Weights of a small GPT-style language model, trained from scratch on English Wikipedia: 40.3M parameters, tied embeddings.
MLP neurons of a small language model. Each row is named by its layer, matrix (gate and up: input weights; down: output weights) and neuron, and shows model dimensions 240-335. Each number is 128 + 24 x the weight over its row's rms, rounded and kept within 0 to 255. Numbers have three digits each. A neuron's up and down rows have the sign that makes its largest values positive.
After each neuron's rows, "fires before" lists the tokens most often just after its 100 highest values on Wikipedia text that the model never trained on; "fires on" lists the tokens most often at its 100 highest values on Wikipedia text that the model never trained on.

L5.gate688:143112125157125119154118134132118139067125147148162132107157101119146123172137150128133125108132154140156132084152106167133162128141150121082110107116123136138159071121152107115129144131161179116105106180136159137171139146110162134134151114116134156107138112118125127121150135159173102147
L5.up688:142112095132135125213132147118085120133159114152147165054128130128134132142128098135117123092098088100095120097162110123144156150122150107085115103117128108137123103123120124127135172143129086085071109142119120133158109147122156106138159182138133137150096139148162097126147111142081096125
L5.down688:209114148148089149076133097079120120113144126147098144142153125110104137126141109146122132109127070126121166155131122127107134144131096109146141097137110127111130154095122129146124120127106102111094128095129125128133145154098131122104133131107116138162101098117149106136168066139101145118
fires before: "\n"
fires on: "==", " ==", "\n", "==="

L9.gate422:111180093118119119139113146139153091121140117165132141139151169111147111098120131073127175141128074075093169133091128140116111146125138174134159095138120138110123164116130136164076165140173174131136151095171099088101139083156106111100108119115164119141142127134098146133077106140159169159
L9.up422:148161129110135136151110090097133134114094136120149141165156125124134146132144164140155122124112139105149110161138169103143111169133137109110130134102171144158183100132141102134127123133091165095106147118127091077130159120106107140113120127150152107137118141165106178128114131136141152131
L9.down422:122156118129137138130135123127171148087123146146085103134097153149143135136136149123101111106159118156130116112127152107155110103139169101112116094095118135131117073106165117118107115117094112156153151104134072125091154126165126113129127131125138119128126138126115185130123150103133144201
fires before: "4", "5", "6", "9", "3", "2"
fires on: " ", "2", " (", ".", "1"

L6.gate247:112103114140114116155114150091113130132084108143134159131123100110106079110115092138060129151117120125102129097123122115149169119161151139142116140142151092181158118131127156134129125084123090119128144133073167140134130132090145106136080123162117082128096148133132103142131094125086135131
L6.up247:110156132114152121173144115118135096147146129172124129099127169114178124142149126103149153092147113139157169157167121165127093117149108098092138103125153116116078113119134111130156098117173086160115156151099108153117112137102120120116132123167135090102130107106154124142154118113091107143
L6.down247:115133119120120121139134133124162112106169118127154138107141142116116164124120128139133139164161136113168122092098163074120072117064103160130118081159167181116132139111149110137127112175105109143132113142153108110113155097137143114147170171152095137087114148132157106112109108105152133092
fires before: "\n"
fires on: "==", " ==", "==="

L5.gate201:084098110075159149112123136126190153161100097109093138122105114108140101158167114120120129124120116086162119123101095072138140113114151105099116107147173126121109137144125124107114157135129183134164110112127109098122081142151153127115139098091080158148098117138159148142107126095155116104
L5.up201:183116140127123081143100185139119138095126118133134110110107170152124140145100131106118114151110141147125114109128102098161110110132166112126149170107162123131097139170091120124159154120085141122163123151098149111133104139109121094132116138123127112184128145147147150163110138132104151106
L5.down201:151097121112139094117095134124159142131145143131112131212159113149131095081114156142112079112143118170148139137118093122135164145107103125138121102128105145092174158127143152099101161133166118123082128150107134167094115153155150155127128137128128116111146111119104146133141136120114078123
fires before: "|", "===", "-", "The", "In"
fires on: "\n", " |"

L4.gate242:068099141118165148147136121146118158160139157154122101101117135129121140153110156100127137129138173147149135142153072098120140139056133147111113109142123149154114118059154146122144106119122111132139123113139118096101168117164096115144107119121131144154129164107094140115162179145155152147
L4.up242:116122130103148143096133116160089147129069135110122135153157103113104151207141126142101133121187146103131157140097151161118105107118113112116137109184138102146139162107171136098139111073102127145123127106116106137164144120116112089095133137098168126112125144136114133076138103171178179113
L4.down242:149116146094163113134120112124114162141134119175129136119126105095150152205131127084116152131122154148167121139118103088110118114112136194107081107144126110139127171084111128172121147085134143121127121083118184103120183112147163152104137127096143119164138157112163114139131166126120138111
fires before: "\n", " ", " January"
fires on: " |"

L6.gate507:129135102137161172150141158155124130133083091126091125163116120156133128117150065102152135132127125140132172145127137137085134115126150108092116140158100119119127112106110144132129135115121118132082143122117136143163120105155135143168108102110091133098101161118136103131121072138123148105
L6.up507:147139132113132121125125137136086137123140149170114173116070131152136093119111126115121128102102123167105155123140138109149115128077185103085141124148064113144114101091129150131151150105117069183122144138089097093128132125137128105112107139094135134123117128125097138146131117153120135117
L6.down507:197149133094131155112158128069141135142138098095118125115169115107114117139122134156166147102117133136130158135138179113150091117077126108059161083152104124110111126150162088130113141132132079104098116132106135157162173135138148154101106158105110125088125115086117111118155095102131125158
fires before: "\n"
fires on: "==", " ==", "\n", "==="

L5.gate1072:122109111143089127107126108100140151098171179173109148116165106106132155154100139092153120077134112160132124110128133114146124147109146120132133121166168135156095124133182165117097152150123124135112117124120154090113125126157083121162104119158117118158105126086102116102073163120120116116
L5.up1072:098112130138081106166107128102122145148117135124146119097162119080112173187112128126124162056081141156179116132136085102108141112101140132152156129097141129153151132119158127122084141115150144103116123162131122145105121104122122139079136138124104128131123129133114138102121118098115129129
L5.down1072:157135095092134150168096115114106111172089112130104117124125107122141170152107079116150155114116076148166081106139135196145110135110136121147154115148145139126078128113124165096109137126130128080133179125112126121130112134183133132119099148134154110135141115130117173036119136115122162119
fires before: "\n", "-"
fires on: "\n", " |"

L5.gate801:098119117143127120100093115101127138141107149116135113140090118130118067084151139102164138118083120132138131098091115180131151086146123105115145109097111128181162098122110132181111139129097109136101112096158078114125124124146166157102108144143164115144117134107146082115146128148139124129
L5.up801:095016127151146148149130133143121158187101138155140138103095152124148093111129146133123126130130131132090108104083121197105180130121125125104132113107143140159124139140108171115108133134133115151112098089154130141094119128120130178115110130170143143116123157138103095179117095152163093127
L5.down801:159118132106116119127188092132099168084190135138098136101161133123160135140104143156134114133134174156137154083150133108109119141120128117141132111141130136105117153108150124136120159135098108151129141133112111156156151101104154126129136126156090201096080132140154118154144083132108149126
fires before: "\n"
fires on: "==", " ==", "\n", "==="

L7.gate628:127137154102114120117126099145134146111121102115113109108114137167115084150106126113150122132085138091148126136088160189078167100100116123126095137098172104082104080114164118137148120158123119133159118128148144144163094120107095098101139150083145138136137139141110116174168137147115141109
L7.up628:149138154142117133130126164152104124084157111154171102125114099087181124090154088117132082120138162117138146099153131120126078144104145107084108127138143068083123120130121120117116192155114101155164137111138170145127118150135125102140092155122124069122150173121195113141104114116142132127
L7.down628:104103109172160143137158133167108095126154090155129160128090140096081132152123130118119131087123142104115173116143088139142157113082149124085136141150166100153139139151136117135113129147113155194117124117125162085159105110094088116103160139129150111108121104112161116119154091179121146148
fires before: "s"
fires on: "'"

L5.gate725:138142149108138124114135123162134122138099157087119130128102100131125163126165113163167100140144117130133110120149144113132150109140125101157081134168138119137151142156139152176162133159139154136117108134171112107131084124138110152124136136142137114113130121189124131151111103140153141138
L5.up725:144100094097116126104169105127107161126133160112142099105170115149128158113122140095161149108100086083096089148123076107182153119115109139139110148165102104128111157148123097087134108117104131103160147107111159140093134102133131140102087106118140122144160135117117098117116141155096117150
L5.down725:137123173149142120103102123130134156118142125154070104145152130101134137145113185141124182077117129088082153156104121160137145126111124109133071132124098151146097100137072135109158139096167112116123159119107134123111098124135087139129138102101165116166149074117137187134113123157098153144
fires before: "|", "\n", "1", "|---|---|", " zone", " by"
fires on: "\n", " |", " Time"

L9.gate200:155115128130161124104148108124160109100136077123139159140141120155155110156114155095103141130167140131147147114137151115154114137132121107155137127140152161183124156131123102105138124092148109152145154141113107161135099148091155115113107149168080143130151128129092154133108133117129101108
L9.up200:111129154123130111138142152135106143132100132132118142094104106138156143152111097180137099155109150108086136088125136109104106098109130104103138113137165154068116155116099123125192136123158160113137109081134087097111099118156106168150113094124110117135136140132125180087158076140105157093
L9.down200:105149096167111120113157114102137085075119128114125139108131109155119157130108109116109159097127085114094135169093148078103119124117095133103132156169112132129104124099148097163115118148134102121108128092103097149136120146146108104116111132099138130173148146138126126147093170078113145159
fires before: "8", "9", "2", "7", "1"
fires on: "9", "8", "0", "1", " ", "7"

L6.gate918:156126114127135117093140140120117115129117115118123102114174148129115123144129123134098062098131167115136128174133154101144134157161120106093112088135146161172110109142175124156130142137110123142082140103115157172077110125096107121091089092131155133146119113109099137110131117173155116139
L6.up918:149118151110144118099062112104143146152122167138153128069120140099098126125110132077156197133170110126163168183151149119097134176122151073132166115100143117111167133127137093192116143119129141142081115098153140143162117150110111117129126112122086157149130124132108065106135149116116152149
L6.down918:153109139076140153145080107120128123111115084075144106132118127113101163107150118124126120131111106128122153203113124114090138156081108113142121098149127149138153137119128141140128136105101145146146145091153150115114134138173110120060101127150149176141130153132147160130143145161128171151
fires before: "\n"
fires on: "==", "\n", " ==", "==="

L9.gate347:138111102098155143140134136139113095077119105143141115105117089152128125174146079139139150131121114105148133130132160168131171150112107115087116118097111132120149121118140109151114087126112149185127129141110107140119151124126115139096122107062151109159140114120147070101095124173106128120
L9.up347:134095119127094104108145136150128098129094174074145127100151133130161108098144153132156163124130126113117148173125124195094154169108092155103133142163178138098103157145137104132155167139088153094176130123113127132140137153124119103082096105109118124140102111090162140143150104124109128131
L9.down347:142134131136110145132147129133083083122089169148072156121125107151112096122145140117115151170163123116127138114153124109137145117138112194146095113128151115150109168154074115131152175139128184150185118136104115139195114116088147096113113145119140129132109085125113098094129101101128152141
fires before: "s", "t"
fires on: "'"

L4.gate635:096137115094123116082095092154143147127148118140135133101150130121147105120097147155101137120121151110104135142112119149134142136122110114089141142136129143083131131106096144142132151159119116129129109152152129138116200131137127176098120130104133124136153147158126096074202159121138127179
L4.up635:090108166098143109071089172148105114086081074094127135183106112115127159107151121139113109128149099172152094119166099119122123134110124072132090081150122142113156138126133113167131133127090134141162100119133141169170104123168134090125110122177115125085151090154131139155120116131109107148
L4.down635:114118158085165106088152112182171164092158099133087131162131069123138133157163107121080124138128153135159145105157098118102128127144117114137079104093134085121155114113103111140127109114147071112073141103115141134162098110153132142115129178142139128141108091151128129084123103134149176150
fires before: " ", " place", " Team"
fires on: ":", ";", " |", "th"

L9.gate438:104151137100122127197129107143067107151173120141111124146134098116134143156109164120132141149130104116152168139129153118118133107163147110139123139097096154080161129119137143118123109117113155112112130061146142125163117129142159118130149094084121160115138126103100136115128095133189112130
L9.up438:174159080113141106171103135123121177115124102093107170123127139121131091114166118181114094140097121150139128125095186152099086109129111109140121118186123127128140183169122123102110146120132115154121141129151137153120111143144063111151124116109129140121139177111079138129106138108146145136
L9.down438:089162140103138127083135153150157117102105130156110127132129141141120136159104131140159111136119099107150085115113119112127128130123144112135101127139126125097138105107116110151105101133100108084099110103082105160163126181103095104146146082132156130141108145131142169146139107139127134128
fires before: "5", "6", "8", "4", "7", "9"
fires on: "1", ".", "8", "9", "7", "0"

L9.gate458:119135108125160115130158083141158123114138116123144150059142135137113106134118139115155142125155137061113123090138116123126162141104130118119132107107131092112126149098100162171127121133141101167113110153110169168136084127148123128139056116111182115119145087136128098102162120130108129146
L9.up458:138134111121098105094119119134133137144131095148117120197140114125110161096161138162138096157126158093154089183121188118166159147137074140122097140120088125114126135132143154162146148124138118172113157186128119137110106176130066131147158073107141107139164117090120100115140127143086111134
L9.down458:128152135109176074130090141131126126117108172095108135137049135132119138134105153142108114112181105109160125071171130122117129179116088101144087161170177129092097154128130144153126095139122127139082103140119099155148137143115097108140113171123126110098124105136120122114129115148122134134
fires before: "s", " that"
fires on: "'", "s"

L5.gate497:098177112157125139109143098171114140136132128129110100075125138112107149138116167098112123124146134109145125127129124110167136096107120109169162134125130111135119122146147162104132113094100121123126109087118132146093142141153121089147130115119150131123117139119104149121150150161126145104
L5.up497:135139153111156149134134139141134164161114160111181129100191143124106129182126123121146154118095115118131115157109142117158174096134117105085116110150158110129101140133105145133106129120127138105167145133099152121115110116125097148118100139136120080158130119099135215104137131138129142105
L5.down497:133159171131178119099091135123097168173128128089137128142166155109151112082145145142139128098129126098117130106121140125142163125136127130088099100124118060174128160104092145087166123132132115130101111145111119144141120119153113152106107110082098168111128132124120165144101140180139090145
fires before: "\n", "|", "-"
fires on: "\n"